Part of a small language model's weights.
Size: 9 layers, width 704, 11 heads of 64, MLP 1856 SwiGLU, 64.7M parameters.
MLP neurons of a small language model. Each row is named by its layer, matrix (down: output weights) and neuron, and shows model dimensions 576-703. Each number is 128 + 32 x the weight over its row's rms, rounded and kept within 0 to 255. Numbers have three digits each. A neuron's up and down rows have the sign that makes its largest values positive.
After each neuron's rows, "fires before" lists the tokens most often just after its 100 highest values on Wikipedia text that the model never trained on.

L5.down384:095101136086145077142062171166145085127138106179086159088097118148155115173023105116101118084125104155127137152157125124106109119130060107125092122140098139121118110128119163170136124140152162142149119118085089147161109131081125125090151088120128162130156100122100158108101177095176114154152115129183125145178110148106121077159128113133117157088167098108104158171129154170151191111136
fires before: "3", "5", "2", "4", "Chapter", "1"

L5.down192:164166173222110124160100136140094085168115079125155162106164097089146182064142070139146134119131154146103133097118159167080129087109144090118130136134079101145129145129121140153110103115208152151143119128092160142123139124064139131139058150076169200145096135152154130151117124176139095104164103155131147117145082146120111083093054094172161102058116158150137113163055146135084162144121
fires before: " the", " of", "|", " born"

L5.down1323:130120157147133099149141110158124173147107157129126134166188132064101162104143108111120193135170178177140126116080118103095121128119201117091161135165126165134091116157094140130092092095125147078106166117125130083077190171098171096198142101085141141159154109126154125150117109122162090140054085119112113152165076151186125109093103096121065233162122117126132118189178158095178077109047
fires before: " ", "/", " game", " |"

L5.down1096:044088086137150127177113102164128084139093150130150153137161101059137116118128151122164107090151121115136095082072113138184166162022122116161107126146097121122135189095121141105108093125164144105145213118113117135142127113135153144141104080161097073181120145156164141085151136187127155139095181112112122157206094119119149126135165120139077132075151106116090096062146136169089180126113
fires before: ":", " |", "2", "1", "–", "0"

L5.down1359:187138118103142117206169178119085140135120117140160171179117131144212135107178133130075152167114118144123151120120109109112138153117154119094081092145138133151092157144107138103116060106148143184160154080071165171115122136185155144112084157105139120119156114137128140086137135147127159105162180105017125153148112155144173169074128077180122098161139082110139114090107150110100104116098
fires before: "2", "6", "1", "0", "5", "8"

L5.down469:189165085102127112133105102101169136144150140147088134120165102118059106134152126121109137082087118144184162087056131117126113094179156125124138146159155160087137126126113071131158088109158170140119164118086093140148134175142152078152178085136160136121125143115135171077076144127115144097126115124115140148155106105081110159127176090133151155157124114121105152128168100158085085119207
fires before: " a", " an", "ed", " the", " "

L5.down1788:114080115150127099138138088133160114069117142149132132119136090191183085112119170129128127077101166176120112158101165179126119172110125167179127133100110169151174126113151085140115104158136160097130167194126104067116162180150094120144135131147118121178131117141132090053119121127161126191085144126122119119082116106109080076143137133108173137114091131150115082123159116132124174104188
fires before: "0", "9", " |", "es", " m", "s"

L3.down1366:090149170138130085076148064139138150144102152166142125082108041113151183125114130159151069144108134107072085127103101191177113187139134126169171127163132123116097146153106142136200159133129131051166133141117157062160146109114061153161098118128102157116090082124156142102120133158136116071116199094040102081142151119168160144145073151103142158092161132116113097135098093161114162160129
fires before: "\n", " "

L3.down1081:136134117193140144115171145101086183125147113134134114155092134082152131138132130120153081185107163137060148119103126178091135150185112094121193131094157149124099119111133174134208144065057151112152154100047158139131096112143105094145087137124109124121128177135104169079142141198140135140106123132085158153123090185166127106119119190150162154163074126143219143106128104074097092149125
fires before: "\n"

L5.down206:082054193148182111116126119061166134061152092155149110108155106146148186151140103172133182133124163114156104107102166161127137162186073108084079143135087135118121107147101185089159138086086189108097111093156109077147109156131157130091086140086177175122101096097111129193119156145167171192108119143159125115130149089107156160155114111099095115176174102101129158142181085108145134182127
fires before: " "

L5.down1443:089181111144090143126089165087091153086134207168105106154108116132168121087064123123074111151165106166188108144120126177092074197105095163115054146168206157172132110149043115148167117130140126087132099136126105113145156185096140105142178192117154121121124062106112130102132089107156170108133114085165108101135111080169183093146180101166068070091154121111167080116097073154153086164138
fires before: "5", "6", "7"

L3.down770:124134175131173131098121133100139131118147135104093114130145129188191129153104132092164088129150118151140135097119135094176148097102151170124132159127117079106163156147086109120090087182159148163082115109071101143108142073133157133159112086146129109108128058160132120119115162137142166137147094153113145110127121126140171171121116133103099119106099144108076216199150157100121114184101
fires before: " ", ",", ".", " of"

L5.down3:100119124140170168101138125129162118083105127143128170123118127124146101168152155133124128129109151170123088130170139137055171080107149147101121105138127121144164117117185106115115156123133154161151094129078149181141142206130146129149148105174165097136131175184105111104114128137088162104125108152138114140135166084120105182176123167165164154126100112133161098127103173117138160107102
fires before: "1", "2", "0", " |"

L5.down1787:115096099103150088170143131169095145086164131149091125121199128134148094073136156089111097153167157120172118158122073118132168107151092166100122134140194165168124097096097101129143106111135107103145112105108100153144142165131155142121142121150082102107121081145082128102136091133142123117170136095117162163157161125075166069092118098111093167135170103186135112054132090133099121096173
fires before: "0"

L5.down767:155154194124056141110121120156095146153109112129111091106145111114124124144157126124136094135178074116179145088084104112142081154086116151118095089116122122101125157087156113075162128125119183108163088173150128101142081124117151162141109149112119133113142150130176161151162120148183134163160158174166093134124106117110119161179086135157097163145128144125117173173107088080089130164079
fires before: " |", "0", ";", " ("

L5.down1123:134150107147098177131157145157081144138123097097132104128121081166059101124119109153118156217131142145119162114114142153162145155091117086097092157150078122149186138095147051131115150145177106110081193092184178048130128091128173120120165119100167136202089106143156117134132144091137182140144146117098128129134107121081167183159107074114121156130140195099097102097103120139166108094132
fires before: "0"

L5.down1118:103160102132134127196154118152112126134105093066094130153060161139075159153148157127124118182155139139104092106113137103118127083129165170163139091118079102145171105127108092111149083135139119104175125091121146137144171127111099148118166122100178099150101120156172152081111096111145108104121122131146128080150114153128151216143189134132159143141116159119126167102128086114160158151149
fires before: " a", " an", " was", ")", " born"

L3.down1209:157175111164107165162087120130144139158142170119143090158197067136083078100138191106164042162124103110123139105108135121110164153108118151137116106141104057125070125136144152130149111104134126134147088182075087102078161108112160141150178093115127161114143180078151121139138117189056163133083169180058134130159140095141114164100105056135142181131183114106108137147155165035156102121071
fires before: " |", " (", ";", ")"

L3.down232:117137084116100119126137179120107111085111116126141072134122192163105114148082120140083086088166091132101142181102116131156133149159133127119099159124120086130164196121121080134110140094165162150085115201100114108101098145118153159103153126142126145251118181181132155072155120107168179144169144195143159186149126138134116141155087134208137140134120102172147100105079165137105173140175
fires before: "\n", "S", "e", " "